config.toml
optimizer = "adamw"
beta1 = 0.9
weight_decay = 0.22
dataset = "wikipedia_en"
MLP neurons of a small language model. Each row is named by its layer, matrix (down: output weights) and neuron, and shows model dimensions 0-255. Each number is 128 + 24 x the weight over its row's rms, rounded and kept within 0 to 255. Numbers have three digits each.
After each neuron's rows, "fires before" lists the tokens most often just after its 100 highest values on Wikipedia text that the model never trained on. A number after a token or word is its count.

L8.down16:133131133085100134197116110105106129112120156147182162129132121116121089168100135129114110104168129148132133095131141129098140112134116173124120161126123103107098120189131117092132114125126135098135132147116113128148129130180098134151119103143129106088123122177123096126131154104170111110156150157125137128112101132134129143127154118143162121139120102180113108144116125138116081092119120124157160136155109129125140115179120122128157115121171178108156143114123117134136052153096175154114178151078116138164140131135118126149167175146080121147104161125100126140113133080126105102124088169096144120119116105139086101125153121060145152136131140169103121088110113155093138137112145143154144127142139072127120152146144145099124162083130097161121143152147136125099138114138105
fires before: " |" 29, ":" 14, "." 11, "\n" 6, "–" 5

L3.down193:122149104162131150119121150144097121087141165167117165142114127085110104159141106133120166118083102148100103094112111093126154108200131149122110100154150135114140134145104141118143103124153174092102107164102120144118118141127145155132135104133110111132134131118191127085133110133123088155123111100167112148128125089126139121103104078140154131096123141157101101145126140138143160116135147139118140124136139132094098090134136155112111148145073137123128129128101079109155141129168151122184163137157137155092127098122118125178178153115115084113155090132106170126143148113132148150146079129126167127146090140135136111140119129094128162132168116144155118111115138160145107134138204176134130126159112113133144163082123113109193109105135101122132140148127143103121142107078139
fires before: "\n" 39, " that" 8, " to" 6, " " 5, "," 4

L5.down125:103088106132117123121155138131141117156122130122140146150153130100155111136093158111113113128158107095119097140168090188118134098127113179102126101133140090140174141080142131110147147114146120148187117172145166120182132144144106105127149092109134139209148142113152167127140118143158134120144148137166134069158126122110108109129176137112127141135141148144128142151148142122155142106088173101102146155143135099149096116089137128123150121128125179136137122097119175143106082115099107149123118147078142118145074112075144121148139109099139094136121158135121149151129146168131092164127144091117117132141132121086102142125114118113094138136116126132102100105156142151077102135143064088108105103116121158135096113108107118130122144152144093131096142149144111167117107128107144
fires before: "\n" 36, "==" 19, " ==" 10, "," 9, "." 4

L3.down136:135110179132097163116132145135124129081158138131095089153114121119098149173134107109119132112130121094137144186093133127109129066143114122175163117163139128127134138103112142095203131076116081154123144160130112140150104129104149109114115115123101117131129128117156110115140097119138090124095072103127186116126162129168138158178125111083133117068167169117159159127115134121146129112112148116135121118159187078138111086096153116140108148109116119149110117165110106178145132087137098124112118100111144138117118134137142169154112136097133125135129101155150144157113125094119128167133113163123188158103146148090141114114108158110098114134161087151109108111131116151151131121143084144143096143128133137126157125124109161157140145119125152134132145122098097113100119165127137
fires before: " " 23, " |" 22, "2" 5, "7" 4, "4" 4, " to" 4

L5.down87:108139146141209131135129150162147167145105135086125150181133143130112149102111114123118162103113119132092153168112137039177103135155140106164166136097134164138149140104131147137138131119114131127123125129148119149137163126101140162138120111141114161114111142172103133133098110142107150121075145130143041110113132131143138148126084109130111137186142128124126109177168101118132104143113100123142158127092104113115128098086105139142146145145094137161111125142124123158161100124149106148117191174143108133135093121134157113120131134123159143127130166117089088116134148114143140121118156161127128125128131157117127170131117128092159153086145124127107111142099105123130102134128121067115157130119099064122088119120115125153098109117121124120095132100150135138097122072108147
fires before: "\n" 97

L6.down22:137108138170147095148123099162093140133089145059106096168119150099126141124117158143102119137117087144102172111129150113120172114135128151154111133148100149119132065110127136128112143126132100115144174088134095133132143151151069134183130106148176139131149114129156165159129108099113104134147107086141150150151106145110163076149094106141145117133151134117119120170121132163085134121139106117128148137156121099160079103145121131110107113099097116092144133108116113135135119133168126126136135125167134126124161122116153166132109158114116137117120168154090097146105148103119108099130183136078098111124078126123155137130152173104121108149121103120091143120200077134137101137114111105169119123136119124132121155129132100079152140128116159166125149103165116147145140120125163
fires before: "\n" 39, " by" 6, " and" 6, "com" 5, "g" 4

L5.down465:149115070161119092118112135154123156133097136105162130120096112159159142138179098115151156133105107137157129148164139114124148119126167119109167097166109148125101151150128130150092134148159102146168139129098140143128134109144109102115110149136115116100097121121104130148120122108145132095152174131127098124117135113107100161112102146135100105110106151151119112154111086148103101135154118116150099118104157118119112136101154155108130139127067122145126134167159083115137124147113099172081150147098155124132127097161129107107119124147117162086143118130117142144120090162091095146189135122193132141089169128135163125108136160052135120107133115137156121141124153135125158197133125145145156130164107131082151111121147138143099095104131173143129095135103097090157151127129080
fires before: " " 44, "\n" 20, ":" 5, " January" 4

L8.down132:076106150131127142081106128124131114167166125118146133137120128130109150119132143125120112085091126151135137207149115155153124153074151125139111152105108126115134101116121152140107122109084126119142145107136154134105144133111106195062129125119124163142120152140167110164095126091110134101162160133133136132104125114114114111136141122079103158098109172141129123106149144118140121181157144117130127125131113161099151103134098120127153161126098194173092113127138130111118089124094155122128104104111173140097109140104116127129132132148105141083123097145142221155142104097135119163121091123166091159155109110104146146132095129150122137121133127157153124108095177127152109117128126129094160106117144149107092146099136155137151130132125084161160131112114127107157130131092088
fires before: " to" 68, "ences" 4

L5.down379:171100108162136116157128105135113106125123153108134109134104155101096140124135121144115114080111132127127151139118155158127075131164071166152115115131130132128137135107101093163138109119150115098219129103126129136132186112113135167116117123119068123131111097162127114139125125119157119116122122131107106084138150141112145180116148151148095108144155139157152139142171105143106130090120164076153148147145135142143141141121135108141132151174136142108119105126140126135125139092071156135112132106122108160133142151098120174118089150102100198144141156136117095113123144042177120160141148176118153110123120099123146160160106101109110132119107154160111142107149135141103112133104092081102146141128139143116102146102108120098133133144151104147108115151132157117105129071134119
fires before: "-" 45, "|" 36, "\n" 13

L6.down35:104125139138141146127089102080077136123139075131126153158147151110170129107080136146115103148161100128138149125169109105167194147121138123153131134102120104129135133143119133139110131125148146120183157130117132121128114156103101150167131118115118150157154117122139120119115157096163114140115102135152123117103129122140145107144107164116128177127132144152120072099133107126114101096128124104154084098168102124121129131125122178134110158089172133130115146143098150085136095159171146163107154122112095130207093082126111118093132159096133116137137110122159076120092189089108105163127172126092084162153120125134122150151121161126146114139118114148130112119116178133126117123100114084158121144164149162073115141158151138141112131118126093122119144123117118129141119109109167
fires before: "\n" 55, "The" 8, "In" 6, "===" 4